config = dict(
    n_layer=9,
    activation='geglu',
    tie_embeddings=True,
    parallel_block=False,
    init_std_up=0.0378,
    optimizer='muon_variant',
    final_lr_fraction=0.05,
    batch_tokens=16384,
    steps=7990,
)
MLP neurons of a small language model. Each row is named by its layer, matrix (down: output weights) and neuron, and shows model dimensions 0-95. Each number is 50 + 15 x the weight over its row's rms, rounded and kept within 0 to 99. A neuron's up and down rows have the sign that makes its largest values positive.
After each neuron's rows, "fires before" lists the tokens most often just after its 100 highest values on Wikipedia text that the model never trained on.

L3.down24:41 50 70 60 76 54 41 38 65 43 60 70 29 45 61 44 51 50 33 52 33 26 67 49 46 48 53 46 88 58 36 53 54 44 53 35 41 59 39 52 40 53 55 67 51 56 63 55 49 62 45 33 39 40 57 57 32 44 56 40 43 55 44 35 66 51 62 74 56 57 48 50 56 47 47 45 71 53 44 19 56 66 57 75 35 51 49 32 38 86 36 49 48 31 55 64
fires before: "y", "I", "ow", "ia", "ican", "ra"

L3.down236:19 57 68 36 60 37 40 33 70 54 39 39 52 64 64 27 49 50 56 60 41 38 40 38 42 32 68 55 15 62 57 55 32 33 48 69 39 66 58 40 62 21 74 50 63 52 49 20 76 32 56 34 79 60 34 65 55 26 45 39 70 63 38 76 57 32 28 56 73 48 38 50 43 35 48 43 24 30 57 54 46 44 49 41 47 49 69 34 31 43 53 55 69 22 52 69
fires before: ",", " in", ".", " and", " of", ".\n\n"

L3.down368:70 54 52 43 29 58 38 47 52 53 67 76 48 48 39 43 55 55 43 53 50 76 55 53 50 58 41 32 18 40 55 69 19 50 32 48 41 49 60 51 48 53 46 49 41 71 42 57 27 52 43 31 30 58 76 50 62 54 60 38 67 61 45 61 42 25 44 76 54 42 61 50 56 34 38 60 39 38 36 27 41 34 47 68 52 59 41 84 56 60 51 33 49 60 57 38
fires before: "anc", "k", "ly", "ish", "ished"

L3.down315:27 43 48 50 28 49 12 42 46 33 71 36 44 70 44 57 67 86 60 46 26 34 58 29 38 50 49 61 53 38 49 49 70 57 38 43 41 31 47 45 56 31 57 66 59 34 46 66 57 53 37 34 35 69 29 45 75 58 65 53 56 31 21 76 41 50 51 87 58 57 31 64 68 38 61 66 61 35 70 28 47 68 50 40 39 74 53 50 49 68 53 62 39 51 64 84
fires before: "in", "y", "n", "land", "ng", "ing"

L2.down423:43 68 43 34 51 46 18 84 62 44 49 49 74 37 44 50 62 35 59 49 55 61 47 40 47 59 42 32 68 13 62 31 67 36 40 41 42 63 42 41 44 38 51 17 76 55 32 61 40 60 59 47 35 68 62 67 62 52 47 22 55 52 40 43 53 56 40 64 24 56 46 66 57 48 43 46 54 81 35 46 55 54 33 20 54 61 44 27 53 50 54 51 27 63 50 56
fires before: "th", "ine", "g", "l", "rib", "er"

L2.down41:25 67 52 68 60 47 47 46 20 57 71 45 57 68 55 65 35 30 68 51 55 42 57 82 84 48 42 52 40 59 41 50 58 43 45 52 54 42 87 61 62 38 47 58 58 31 05 39 56 44 44 23 48 39 66 59 61 38 60 75 45 57 34 35 68 65 63 60 77 49 46 36 20 56 38 59 48 54 30 92 60 56 51 28 50 84 49 33 52 71 43 42 67 77 46 40
fires before: "al", "en", "ision", "id", "d", "ing"

L2.down167:36 48 55 70 44 39 77 44 71 61 83 45 52 45 60 53 21 65 55 51 36 32 74 85 68 43 52 43 67 47 46 42 33 24 33 70 59 62 34 58 31 48 43 23 59 51 47 43 58 28 58 43 62 23 44 30 59 48 69 43 52 43 55 58 58 46 25 53 47 56 15 37 43 68 33 61 65 43 45 49 65 62 47 52 46 34 78 37 43 42 39 57 62 45 50 56
fires before: "in", "ain", "ro", "urn", "r", "ed"

L2.down291:24 22 50 32 27 25 58 62 66 37 63 16 35 71 51 46 18 69 39 39 49 43 86 13 53 72 56 63 40 67 72 58 52 67 45 44 45 38 52 54 52 39 65 42 41 67 51 86 49 78 31 72 54 71 41 36 22 40 82 62 28 82 45 66 63 23 54 37 46 61 32 41 67 53 46 48 39 31 49 50 48 78 68 80 63 60 29 26 55 58 65 51 62 77 63 50
fires before: " ", "ia", " in", "e", "el"

L3.down83:29 30 33 18 59 44 39 46 52 41 53 74 53 40 60 51 22 21 47 51 48 48 80 27 35 47 62 48 70 43 56 85 39 44 58 43 61 85 46 54 68 46 50 47 47 52 60 21 46 55 69 50 49 34 53 55 59 30 66 53 41 66 42 43 62 67 50 28 40 52 69 17 50 54 61 55 42 57 32 36 40 45 44 64 52 58 32 58 49 55 55 40 58 89 20 36
fires before: "il", "k", "y", "ot", "is", "al"

L2.down240:23 36 63 33 57 41 40 62 41 33 53 31 49 67 34 59 40 58 44 37 53 60 62 27 53 42 45 78 46 42 77 37 40 32 37 68 13 75 55 37 47 18 43 42 90 31 74 48 63 63 35 65 64 68 48 58 40 43 55 33 77 61 47 59 39 57 35 21 28 38 20 58 79 55 50 53 57 30 86 53 68 51 52 53 62 48 54 53 64 74 48 42 45 56 77 61
fires before: "en", "an", "ion", "te"

L2.down30:55 70 49 42 69 63 67 23 76 46 57 63 30 36 57 67 41 56 45 43 52 43 60 45 35 63 42 17 58 46 36 62 20 57 52 40 56 57 34 48 57 49 73 51 69 48 37 69 21 64 42 68 59 51 54 41 35 42 82 57 48 75 44 58 27 71 50 25 37 67 60 58 51 34 32 48 78 63 42 62 54 49 41 24 53 46 57 29 56 56 29 63 76 73 68 55
fires before: "ar", "r", "ild", "ic", "ina"

L3.down271:53 40 41 32 55 48 72 44 43 43 55 70 37 32 32 42 26 35 49 63 48 52 61 24 26 41 55 47 58 55 51 58 31 47 54 52 25 55 62 40 45 40 55 43 43 56 60 30 42 49 42 60 41 63 10 46 11 24 27 54 55 53 60 35 23 21 05 49 22 68 25 48 33 34 39 19 51 54 55 65 52 50 56 66 19 51 18 47 71 57 44 65 70 31 51 53
fires before: "l", "y", "al", "e", "d"

L2.down201:62 55 37 72 39 61 01 40 62 46 53 48 28 43 57 68 45 50 50 43 39 47 59 37 47 46 60 89 61 56 26 67 32 51 58 17 26 59 57 67 43 39 66 63 62 60 68 47 39 48 61 55 60 35 39 33 83 74 62 50 67 41 31 49 83 33 49 51 55 62 36 55 60 53 37 47 45 54 42 49 70 47 40 61 20 45 49 65 64 48 46 43 46 53 52 55
fires before: "b", "wn", "per", "pen", "ld"